config.yaml
d_mlp: 512
vocab_size: 3349
norm_place: "pre"
norm_eps: 1e-06
attn_scale: 0.126
parallel_block: false
init: "uniform"
init_std_o: 0.0
init_std_up: 0.0242
final_lr_fraction: 0.05
seq_len: 1024
train_tokens: 615700000
dataset: "wikipedia_en"
MLP neurons of a small language model. Each row is named by its layer, matrix (down: output weights) and neuron, and shows model dimensions 48-175. Each number is 128 + 32 x the weight over its row's rms, rounded and kept within 0 to 255. Numbers have three digits each. A neuron's up and down rows have the sign that makes its largest values positive.
After each neuron's rows, "fires before" lists the tokens most often just after its 100 highest values on Wikipedia text that the model never trained on.

L5.down22:204123118103172111081183116173073133219094195062169108148147133067110135083168120133074108147130103150131119163143054089142172103176110114086097198089091138117161149138104126122146129156089111128088105080147090116115121092097118161199122158173112083125136192060154139134117086110143144055166102145126138129125099170165087119141205081114080159109141124103127133171161149154099105134144
fires before: "a", "al", "ing", " on", "ming", "es"

L6.down424:121127118094081147092155107123069111219170170138170135128129104158149075142106149100129155113149106104098138148161093136137170128163185182164102072135109097143128107113141144113143126089160106088102155127166107172132136118116137173127154120125169123061159087142103138148126114067084165171112165131134119125175103193122077119091140155150087105112121115127165154054194130143118069165167
fires before: " to", " on", " as", " in", " through"

L8.down161:159116129074116147111162136137125110163137152130143092070095145113079108143136121139092113114098135104100146125111069177175178107080108113162092105144078176129134018136171095112144152113164102156135147116133153112087100122089062134128149209089117105095110090102163126171174138170142150107157104109147138077106109151121129070115106105185036093115142178161200113152050139152122106108175
fires before: " ", " and", " he", " the"

L13.down408:122160136098158089097118084100146143168144126100110094077097121130101121169146128166114148070097059133159158139172179152117091130142139083135121141089152121100170119065143123118075143084173081151082146180127161170086134128109146136135087121069119120145115092126136157123151123102099097098098104088172160160108082156121107188161137094128126090161135170127100169077126149138098096124122
fires before: "al", "ed", "der", "d", "ations", "ation"

L10.down359:141075113148110129126112136049143124153095108116142157076090142098138161196153203048108073121152146161104162094112102115091150125123156125156109104141091097097157130128146103174181109127100151128145151211152116116093130095097091166199130135108122137111085172134129091140142161192113075147126141121126180139146097092146125143127130113118144111095169166134095111110089144134140105142117
fires before: ",", " ", " of", ".", " |", " and"

L13.down1:098130134099123095125129121105165093089168143085122083133093137110120097098151171213107116122168206120111170118126163086139100157105162158131111124171138127120145180137059174155142127126177101126102133187094118106122030124066119158186114091167098110129153094174141116139101141083091131140097130175147139135112084134149204159204172168088146141140188160158108145110134148150174099146109
fires before: " ", " the", "it", "ers"

L13.down485:152172091182147094158197085118128170138152143132129136036091163103131123118126153154114171094142097088111154124138132151141067091150125126133110146138077115180137175167139198102137148157131174161141101081158137150161088162094138179135159106109124092107112167131137102147120073130087088058182160100070136149154071131077153148133139054158061118112143126118164135132133071107108098142156
fires before: "ing", "er", "es", "ers", "ical"

L9.down102:111120100091154146104130128116171167110094133102089106142222142111121026102146223125114191145133117162124170125122146203081169153113086157129121086129132176109176102102149098106114112112103105123160128110123146187154117146179154121107142143136133108115117122146084158172169143138130136123157101099136157142116161170127173078110114113091113148160123163135129107105111108112150064145124
fires before: " the", "ove", "lo"

L12.down440:093156115140112134120166097130099149097063107117157145145081101117130118127105121134154107140158135115131095123090154170153092071105112162125171149057179161055092143123161163128119164094132099175147139181116149132096093171069110076188098169134176139090132131108120162123144142172117138119094158120133139128137134125142115135195095096120176159150122113091157170111166145085145129115164
fires before: "ed", "ing", "age", "ation", "es"

L14.down408:204137108070204080120114140137148165153159138147135170109114122117137110072120137107119133105085180114088112120149101174122110158119114154126162128135118115095121078062133101086123142092139116081109126151068121120123113102152131159117138174103142107107162105139106077125132136144079139249136115118144096124120117074189103112144157131113105086112042070100143159173087134120115189105159
fires before: ".", "\n", ").", ")", "),", "–"

L15.down2:136064171057129192114149116158154092159128133155139065123098102158097167165093135138151105173104135163129071103183106114153149056100108081112139133107094104142154135131128101107117136116123158144099123127119194094151158125181109164084129074161162081169104182132103159156137117160118116064172120105156138114121196135092140128098135059125053121140157122148157170110158137098143185100128
fires before: "3", "9", "5", "13", "2"

L6.down206:185142151107120098143132212191117165125138145161115085122118170119102136168114158129146151106164141141157155136148181095101140109117159146130135124087177086125126123193110137100125098088108126169089074179145159099094124053181105145143132112099158104168168098127114161120130093111164116137133152156103056103090177178142082061076151106094151101170133099132145127154104146076094144107137
fires before: "-", "im", "istry", " "

L7.down175:082053159115097176167100135088093115075150137158142226144132146111133142185141122125159068128127154209121119104111110131117070185131108128116117131157116126119083119212159185133103122136198161140121104114139095145088108107140114138128112145158168103110077076152101097134065127158122171147171144086170163149086141156113125113166102094134099115138121107118187150104177174106118143143131
fires before: ",", " of", ".", " and", " in"

L6.down188:104106179176104106081134131129100180136150108156146117156112087107107143124100097133167068115146185129138117102103031111066148107140135130101132113071113119116125148149188119156140111103167103059131125074127120141048059138127106159097170132147072115105150174110066117128141166101127135146138113125149157077112136126135131141103135151122166110124156118131158126169094137102104184113163
fires before: " |", " |\n", " (", " at", " by"

L15.down203:134124179086077105131158137105085175154146075089146089133131102119125126151107110078167132093129108155108181137123133035078119130143125148145110157049132173108155135156133190142133114109150163160154152142111112168142142179097090073166141105172130134118122192127137152155144086095093197111083156150125127166126114109155153113155165125136159134127129166093156142148138092134155174166134
fires before: "|", "|---|---|---|---|\n", "|---|---|---|\n", "op", "|---|---|\n", "."

L8.down315:032086156148102208115109157086164140119170109100097112101127144095135147107121164106138086148116146107066151113108151103126159112133129192111122093105075144094100129127156151150099079155140118115159092111105162114052091124135119129092144131131139146105087151180124143103149067145086120188100152109139104121181123092108160124100160104113133125111149099145168167137103115128146110169133
fires before: " ", " Los", " N"

L7.down262:156114160168131111084113053094171197140120170090144117136116084109147092145140108120153122108073181159117125141095121118121033162142081117081160179093133155098078146137183130121174159129110102118179126108154164151095118142162173177166104160163117161123127140096104181105204060120157108083123113174090116174187090154135181174185087099103121143075105128119155113107084095116118112153144
fires before: " a", " an"

L8.down6:127133116048107161082081115130144101137146126159147152059151096137113094076072135098157109120164167142153115099122131155170114146142121106189161131083119105134130091094170121112116133174142117203146188089105171109099154130158145096175158095143124130118098064121123072168127087163205125120131179142124139212169194126115142155155103161131123119155169090079108093159134147106032128144163
fires before: " ", "19", "18", "20"

L12.down505:100113113117142117152164167067178153126156080088108138085111105152091129106105139167158146102122134110117108104094107139078130093129186154120127098154155092162150092150153076115118131142163205139066088134168117072163095025129151149124177131157153122049087166119106135168166186129068080083120107070115108176122100143149118140134123091184066098120196121174145105101120138144169149120192
fires before: " The", " In", " It", " They", " F"

L12.down186:133078133125177095141172145121153086124093091149125119096088120115143141099166106138101182092088129073158180161143103133148138139099120174042146122152136069132183112078155094138150145127115080102179186156113189124139075127099136134090132067176075104130174098135110107164064143104132160090155102139141063128096110093082148121100104086141111159142100170108107099112139141157203115108120
fires before: "|", "ure", "es", "ion"

L2.down90:206116150142109117132179120033100165187150184078147212137115123105080135113103152129077126168138115154102130191144117119140118153086172190121085176130170135129131127153140100103130174081063139177181127164116165165085103212129140088189118154116112147131131127123094145150137148159183117153167149198135134126153141126160104163119154147116075108133153168094151091110146125067105085100128
fires before: "ad", "are", "ar", "if", "ans", "as"

L8.down306:106138077159124123112138111141114151144151094082140171082130122122182050110143099133172085102116083168090107131111093136149137112107100131130133097140103129109134075156096099142093160109117154102098159075153127138156183127123165149159119089101154108071109194126123113126162140096179109181104091120112189105004094131196067147134068156097044125111120060107173143093092094118090124088113
fires before: " the", " a", " \"", " one", " an"

L13.down291:066110151137059131121178151129160108138116128110137116197114148088137140107135150142107129106146149174142132152155071173120157150157137091163125130133127130140128129113091141100182145079147103126121091142150083108113115079056223123098102163131131160157059167133142077113123120175180179080084138124087209133139150145144125076134096137119134106164107114165065156094133123096183130138077
fires before: " of", "ov", "or", "aining"

L12.down91:122164107099089184082127147113105115093142154072124148146107084134156158095121170082110133168095097087161072132106137138133151170118187114070139096147111150165096115086125125154146134161182095158162172172115130102126146149137114078128132157108106090143061132105065145133129156156126122084127119098201138127115119088116164175097123110163166067149084169155180100040156093148111081108159
fires before: " with", " to", " in", " between", "|"

L6.down155:112119092048177083110227147136170175114117158112195115103122115115189155128125180075144121101181122124115187087108085100159113175145151143120177186157075137110117208161125100139144101094039136102143164162131121157088127119184163150089110116146085120197105109156151115136139077084110117102151104160144143139128083078167123140161160192150116111091171169122160121103138103163067124065158
fires before: " the", "|"

L7.down194:128084115102198178136154076166118137154128145146086099142059133121127069085155153053119156119156178101118136122095109055162099178123135128107138157123154083108095151101104101109109131127125102099090148149172156118166168151133080132080114153143186134082134164161116121197161122094058123040107111118146129131187142155139107100094108159092119141141137124082092133128094106127166193137123
fires before: " to", " in", "ed", " the", " on", "ted"

L15.down249:128062099112124102117138136207136201127156122115132103176140134115147140138127161167113156178111143104187167135145131110142104082102118176127098148178183082166126087135095105122124124131092114123116152157136056070170082114110161175186096063128102104084132129167204164098117179144146153088151084144096126146142125136186121113133141133117133126197137167160162128117091169161138168146117
fires before: "er", "re", "ers", "ral"

L9.down404:168089103117109117096131138080108135200099150124124147112113162153100072098094099063100141131140132103132081074113078162124101153154140172161161106181105178108120102082179116128085082111131121163159118077107125104083082162098117124133102121143137074034200149108129138098139144141168162155122153137159161117124135215118137118136169183143151103147088109157131176129141163132164143139114
fires before: ",", ".", "\n\n", "\n", " States", ".\n\n"

L6.down111:131170124150127074087078115136128130200071109105145116121107147122161120083076115142093121104158125116128070089129112021141132126179121121179088093155101140100104162155111136092150105138097157177086139119120175092066149020142097168142156098090141128122062139137129108169173201140094081090124105115124126124122157114134154143140116159131150113116131130105128172081064083096111167133158
fires before: " He", " It", " The", " She", "==", " In"

L12.down428:127097158111185123138096122108134136123074183160103088097127164089188112153105148125118129141126171095137131150116151031123158179141104132128082094177136173095067137112130115091113149110152108128082134099160150112136098085109114150127203132134133146089158081129101086176144180118140143105152123147165166076153145159074124070198131145154166090123169090099142109181203125111229167136166
fires before: " |", " =\n\n", "R"

L15.down453:153106191126132138095141107046179118075188146130144121064109179103123130135163072131089145124175124132106100131087067129170151124096119164092107117166118117094134148121080180103156159141131142178102167141115148150160124093136103127122115190106145102037129189153133183088107148100083148188167112110082154136172179116159145088064132094139084091082080125122168147083161147123096144181137
fires before: " of", "0", "th"

L13.down393:112075099117087124127147085150151173123113076132144105137178130076104095155159130074135103152115128090086155101100161157103098136127065072130104120099077068132148165087125144148121113167112152155200134121122113084100133076107112088130098148122108111154194108139121070189148114115136170146073117148152158142115127138112126138099169104103167113102109114162139125144169116185092140151138
fires before: "|"

L12.down127:143129076145129100130109107097121120155193105175138156126139075190121121161113113088123145098137125194095084092154106094146125129121130095141143157129172125127098085139115105093181189149166077167067096116123170141113150167104141139120157097098139115183097175144122126118097145146196104161147102049162150134108168157178109110109144143095090141195091152120111099128209109090148093104105
fires before: "y", "ies", "ial", "i", "ied", "ia"

L5.down266:145176122181149130090159078133118100120099132156106109157152105173092196155141125163152112075111083127120131143141133180172086106131125172131156131093106107124171172133112143102163052201124126159088169101105069095137136176135109132165100136095076148123132126154123108134062152151143171085055137193104144121129121187096145096094106197152114151152100193113145135156135132108111111147122
fires before: " ", " |", ":", " —", "c"

L2.down168:127134168153116090145129147108113078194142111107133164127113149124112122073207109127177152110062079134069178171101126162112136103110178114157149110129128084116138136132140136124232131096079122132161130037137108064133123135134171121107106085125214124153139167131130113134111106083145135102138117067070121088124181125095058107124116106079048098093150120126162123103142152111146137123168
fires before: " |", "rough", "ion", "at", "ail", "ird"

L15.down511:179111124118071120088118095060105138149135094164123172133133157101122075159154097177164100108174148165112158101093098122137162140127043137146085143092143086132124162116119129167171133103131099133127129138153119085134134131176098157081217081146136092105131142137132208083113107203149108079134100134144200167137154112114064146122162167170126146084152138113163106129167111163089153132103
fires before: "s", "es", "ies"

L9.down407:122158134137120122107089121103109124084147096103159104117189148099169094144114046088143211141153114184074124179073148116136087138165153133153107177104147113166202108070131146117089099099135147115138116154149074097095143151139066100136108119096100193144109147139144081137130129133173099090132159100120115136147103140138096115120171185117131147146128162148149139084113115128159115147131
fires before: ":", " |", " place", " medal"

L8.down291:137185117058120109100104151069164093126098111135106161156160099131141147157125166164114167184091111152108152187103136091170134120090158130100093110162201135153134104119173118153106160110167120174102106110158154113119132156149160125116114153139129137121146101140159100168178173102163091121128161136144124150148121179057135150106098107144188135124184110095081099152097146137074081134075
fires before: "-", " ", "\"", "St"

L15.down273:131167157156098115090149168119114066154162126166163163135150113118148182143175122139116109188129184148105102146162100114162107084112126136062110122125124110122129138175164119115156132122124143142109134122108110108106108142127066143120068104110111147150131123097103100117117143143099166149138126174164094166174163140113131111065100119165151201131162137173134064139176118130163092115129
fires before: "7", "13", "12", "9", "10", "07"

L10.down445:122159140136149120152166146116140092108154137126140140085111155137148171064094053116172142146151130145121076145113093137116112163128101072167077136063122083100132144145163101199190148105184122145144151155133107116160121182121123184176147133154165131148145116120192152144093191159175127086122168115114153162106145211167146075145123141073128161135117115136115122187101085168119112200167
fires before: " of", " ", "."

L6.down380:088073112128132127150149125123109190193094122129133166113102125175130156103117117119117114113094156101182151140071140151118056118106101134109162097095158158138119147086170164115160132174107082097070118176074149108095128121179143082044093102151130158154091125067197140174132157151097086166143122124141113193205142110103116125034155095093116128136109120163120111118117100162053106163140
fires before: "|", " "

L8.down169:147110109120112083127130218107148149098171137126101085117152119157089101147144147156170107178135175126147146075072157108160169102115121159137119093101143107150159076113091132123137124090135159152171134147170121114150099118167071135120104135181137065090113138086137108159103139171097128133163158097093094101100084133133137145099114109136108106147131140161195070163078133170177155060076
fires before: "\n", " |", " (", "\n\n", " |\n", "m"

L6.down193:190079104156147214162126149174173188156112106064112105081112132102143129123088122139124094099139129125123064181121038097110116108156130152120103094153115141119135142175143177140202105088145160138161074129149128148113143105124104192156127094164088159176109189106118087116111155118209112068143152078158101142117207120167131131146171115114125128143119094093213081124073131092082129068128
fires before: " ", " B", " Star", " —;"

L13.down381:121155138177115118116114125121129112096078154121104099144139125097142115155108115118099104122180096158160124128174143114153197219141140103104136127057101118124107158120169138112147108104142096151205137148154126117138193130104115150110137129151168168170141166116157117140147115155070142106131159100082156088085094141089113124131161126195047073116053136156120154138136133091168102136089
fires before: " |", " of", "ed", "ing", "ions", "ary"

L9.down249:164116109158125072073095091152131168149109136107159158157103103059174131140177147089085155180119189094170212183087122154066098086100080114117120108169154114080129125137143117170106105079105124147137133081064135124087116104093093059140164146111085111082090139137090126142063167128074130089132131135127137073136169118120094150142119094132110079150122117156174118132143060080132111115134
fires before: " |", "-"

L15.down368:120175178098101140128157096115066146081139157144177211154120101102135097172137172104156140159110177115087118115145119114147065117107151152112167153160111149174041070147103134154127164095096119148121096116153126154124067151133095130144110146180153088084102131140154091116151149081148158163099081114082139119141124182101112098159059141171088186074074102093194164162151163128106126060140
fires before: " a", " an", "iss"

L10.down44:102158099065101178110105189083141078158068120109109142096186183124159146117135169128143168107123150164141124170158166134176110120131115103082161145125080129109114122110070089109123160064092135107108144139112137150157146180149130124132121160112125127101164171130110137128114134065145164128130092109140105146090145120063134116126095135145097132154140177107166090087172160126127209068169
fires before: " |", ".", " m", ",", " |\n"

L2.down187:134128109054136116153151202154100148138095110143105112107107130138134168090073086093168102133157200125166102141165141127165150172074095099140115125115176171059140117113171098086107154141139143140110119224185086179101145115063159133121176157117130126151105139104105091160112118116183214130119173145188156235076099149129149143071161103126084099110149127126183173121101113149129157088130
fires before: "|", "|---|---|---|---|\n", "|---|---|\n", "|---|---|---|\n", "-"

L6.down186:117146114176161142182130083122155154099145130087134154139154154101106135164157100125184137169163099070101097162183133103114133110108108126107100121092129127136104152113121194134170139132141113062078109133100140098140098102178127087147121164111109081090149182099168190127074127106131146111130148164165128141054134158127103097105102116126174118143128184037072112119154100150146141184164
fires before: " ", "-", " Al", " FC", " B"

L10.down93:144129131053119153134120171170125063127163137126124150146176189144154100139061210132152122172098145084126113135124085104096152167092097172143158122158155088092087155086088116223125188112159117118124156114091131151169100193140126161088082101127134157143178150078102161115162158124127144117120112097154053124151145116126086146151165084144110117116088028178171141165143159105083149163114
fires before: "–", " –", ")\n"

L7.down65:074081110145144159141119098124108187119104122113121150176132167127095094198149083169175171121113124148150127106118076136180131157131171121114073124120108084116105133140152143150178095140194155101127159130110117147124098135139161111103072227158153121114140096161180215124128108084109138133182123136152148119178100164153097143154093138139101133093142120121154112109124152134150098146092
fires before: "-", "al", "er", "ral", "ure", "re"

L6.down487:113146152152144139077145201172127164107157152098062122204135119137147154127113136072181187086113111075072165133104195144118133154072125132131156120206113109127177099096117178124071084070097138104146206062130161109134160160116182142099095175123118097101159107148150120065125163116189129154126091143143118107132081133168124168113115159194130133145098100101168065121139116152130154122072
fires before: " ", " N"

L14.down18:145124098128111102170223094138088174119204125151092140113086113154091119107086114220068117078145157102117100105172120142176161112121131112122119155140138111126101129144118114152142071130128088108156143137167142115097049160124059078123115113130171091188126128169124126151163101117069067096148092095150176085136134128122084100083101093118135083134187132133165119162132065151154160165090
fires before: "er", "or", "ist"